MLP neurons of a small language model. Each row is named by its layer, matrix (up: input weights; down: output weights) and neuron, and shows model dimensions 0-95. Each number is 500 + 25 x the weight over its row's rms, rounded and kept within 0 to 999. Numbers have three digits each.
After each neuron's rows, "fires on" lists the tokens most often at its 100 highest values on Wikipedia text that the model never trained on.

L5.up674:495498472529452458470492537464481486490505455516501494500509461492467524575504527497517503516513510501456478507508467497552479518461472485483524511521475537528445487517458498503531495476474474479515495537511436453496502510504485496499512506533502516468462506523472509436458478496511517522
L5.down674:446489535514521497506521472505522563510462492516480494458470452494526502500493497536461488508547480530512487485482495496493500478533528466542500471484522452484516451523502510505499521512512482458508499546489557490530452519498484523543548470472500515503483447498485503527512469516530491523
fires on: ")", "/", "0"

L4.up56:525499451470465508486472508500510480443461485506505495480446562534508503488496511476523526498568521484524515512489483506504486533524497531497484445511502495510513472518501517467510500513543539511496546462508455478503465472508455505518476495502487481534479526504502489511477489481540467498
L4.down56:512490540495497508523500485485508519560522519445529486500550485476486498493504470514483489485454473495484508495522512518474499458451525468468494553496515504499457501512451485520510517499447485487546473514528517514534500551486549508483537488501522506456508441505509529492500507518468517504
fires on: "ing", " for", " an", "ure", " was", "–202"

L6.up756:505497481495491487447466520487498516509510511536490437510507493516520496504518461489487464529443502465496494498527538532497503506491532441470480490482529500453516514502454498498526456469494488509545506513535498533496471513460534531479538546521486479505488499551502514487501518482501487514
L6.down756:513506501526511501534512472515504473552521498529499555474500534479490500524519529504523527503507478535455504516470476512496489501466503501528501522499477526519479510445520483455473493498543500501480533495486471495491557464536486489547467470497494514511512505459485446507498494494501554533
fires on: " an", " un", " re", ",", " b", " trans"

L8.up372:489451483504506474503442486456552533535460508487492504498506495490480449507471512559505515523489499492485499479495501511496484516442513493477483517523490530476529513521521478482499495520574568488496446506507495507482484477516482511494494499468511507481543512508474439503531472468471523483
L8.down372:544480531493506520492518501542468475473541485488528458466454499506534523504509514448529457475547498468504496503510518476508477525551497510507496449492504514481479455454473487494478514466432487539471530508478531485538523534496532511479510481493469516497493454498517557499468486539497511484
fires on: ".", " 2", "h", "ai", "ana"

L2.up158:477518434486470460485484503525464421517453512499480471506507499428485494511477494539533503487500537459537509473481507507543520478542533505472507503497512509494447505488476497477485477457503506526522495509512497484498448476496529502485493516483498496437510480522523495484535516508487505556
L2.down158:539495557524516487522497462513536572487524498467513473509499508522495496501545517471470485499483481502465468504526471464488468448462517488513503540476481517525545495482536511506485515473502496493507494511489511529508557537544503500545502499525444500515494511505481501520480508483524504435
fires on: " he", " Hall", " Apps", " He", "ford", " position"

L2.up68:492512484486457497496543506505521518471507483458522503545520547488497550494536501563521458529512501533492510523518494488568491468512512512515491493490507526496512479513549502518510481457530509524483506500520482533516488483447515510501486483521501504539433454499538474509490491504515436490
L2.down68:517509539533488494539450492496475501510472519498524470482478474508514421504474502455506499489489514481493481506495502557475495518505515492488538496530501500545481545503449485501482530528444513463514483490487508481491530505567487535511490519514479509452513536473487537461529514493483568524
fires on: " he", "n", "son,"

L4.up188:495426464474558523472489502469523474521515472479511493505504522507477511467511455501494535509503544497499506515537524454515492528483500505499477521449490498463474493512493484480536513510498469514512501481478460502490473454426475558515501482530489535527534486460484498493542470517505498469
L4.down188:475538503508477474527521505458470509512510474506486478510512482508537471499468503517482467504520491510492532481463531508476422521513505446467501446517507485500494542482465466520498497479544488482520554497498528526515523546535487496493493522531472502544498447500472472513475503487507492554
fires on: "able", " over", " conc", "st", " pl", "ual"

L5.up356:519519481532535437481507490470434500495519435508482497506470445502467484489540495514535494540462496475499500541500501491494466538489481482476515476521505554512489496491486492494541485503507509486529486551474486445502477550521493495475518525530511520509482546481528498503467483523495539510
L5.down356:498501467480475519531450490515515444506508463487518503505509545507500526523442502514541520511522449523499501478476503511484490505502493508454513537507492456532464496495518496542464497548515465463513489509508451482517510503446528534489528489494501486522473458488519513491521526474488551528
fires on: "b", " |", "/", "2"

L6.up386:484505529488512504461523457484463502517493482528488442482480518518478475529488493505498534507528477491474500532498488447522498488509482496484512490519511474518512491524503475480541507472473553494504547533533517427522483487539484474498517502539489444495503477503497509461521474524499491572
L6.down386:463495513488518514487501498516499476493494522478492513495496515479511504549525494476505472524536509480465469469471550471486497489490492502482469505494497460465474513491489509535534494453507536485469514554497562503526505471482473515482496452511471527478524500507519539531489528453494492513
fires on: ",", "s,", "0,", "3,", "2,", "4,"

L4.up673:509498477512482479512449460490530452528513489463487456494503524509536528454505459493467472513528496490499498463544521504476554494540491449480483501494487551494529511485502515491527489559493477505493538519515491534491481542533494526470474484489461510506508514488504475503543522478493513472
L4.down673:500503545501518561495545478473506487517571528522505491501467467505535496490521517505478462521523461510498530480458560458499498477512527528477495501534533461454516483519536479483483491483525496455481480462476557507489509464494497496497553498515471534529500545538522517473476470504484492560
fires on: "l", " L", "ar", "ie", "7"

L4.up50:501456494469503508502537461500484476501483503550440462495491513507494461438503521486511503428474508477523514508507457525501484526491496467509510530504482522548501498510482462510479521483500464528475474523451525498531518480476464490554490493542494519513501527505510507484507490528466446479
L4.down50:505486514490475557522488473484538542522481469438527488503467467491475530490501513532522505515532494510517488511532498484462496535493501520529473558469525539456535452501492510521523469534468495500509486485480474458476515535454526484491490517471511529503458491475530493490522459470549545483
fires on: " S", " 202"

L5.up722:491515517492461483477518500492479484513480496503533484472521502474489490516525514526522496477543467496508538472490544488517475473552526456500481530496508492500541524508515494502517518448511512477446484529476511473505460505530486498527493519511530498498506469501483470510489521500512455549
L5.down722:493492523493535529527509529512475512508501497518489476511479511512491487474533503497515500504502483475475450512478517498489452465479465492496548485487489523557488508454506523502531456511482527528514481503533505490464517515495539473453489483496463508453484515519525499484556473492460543482
fires on: " he", ",", " season,"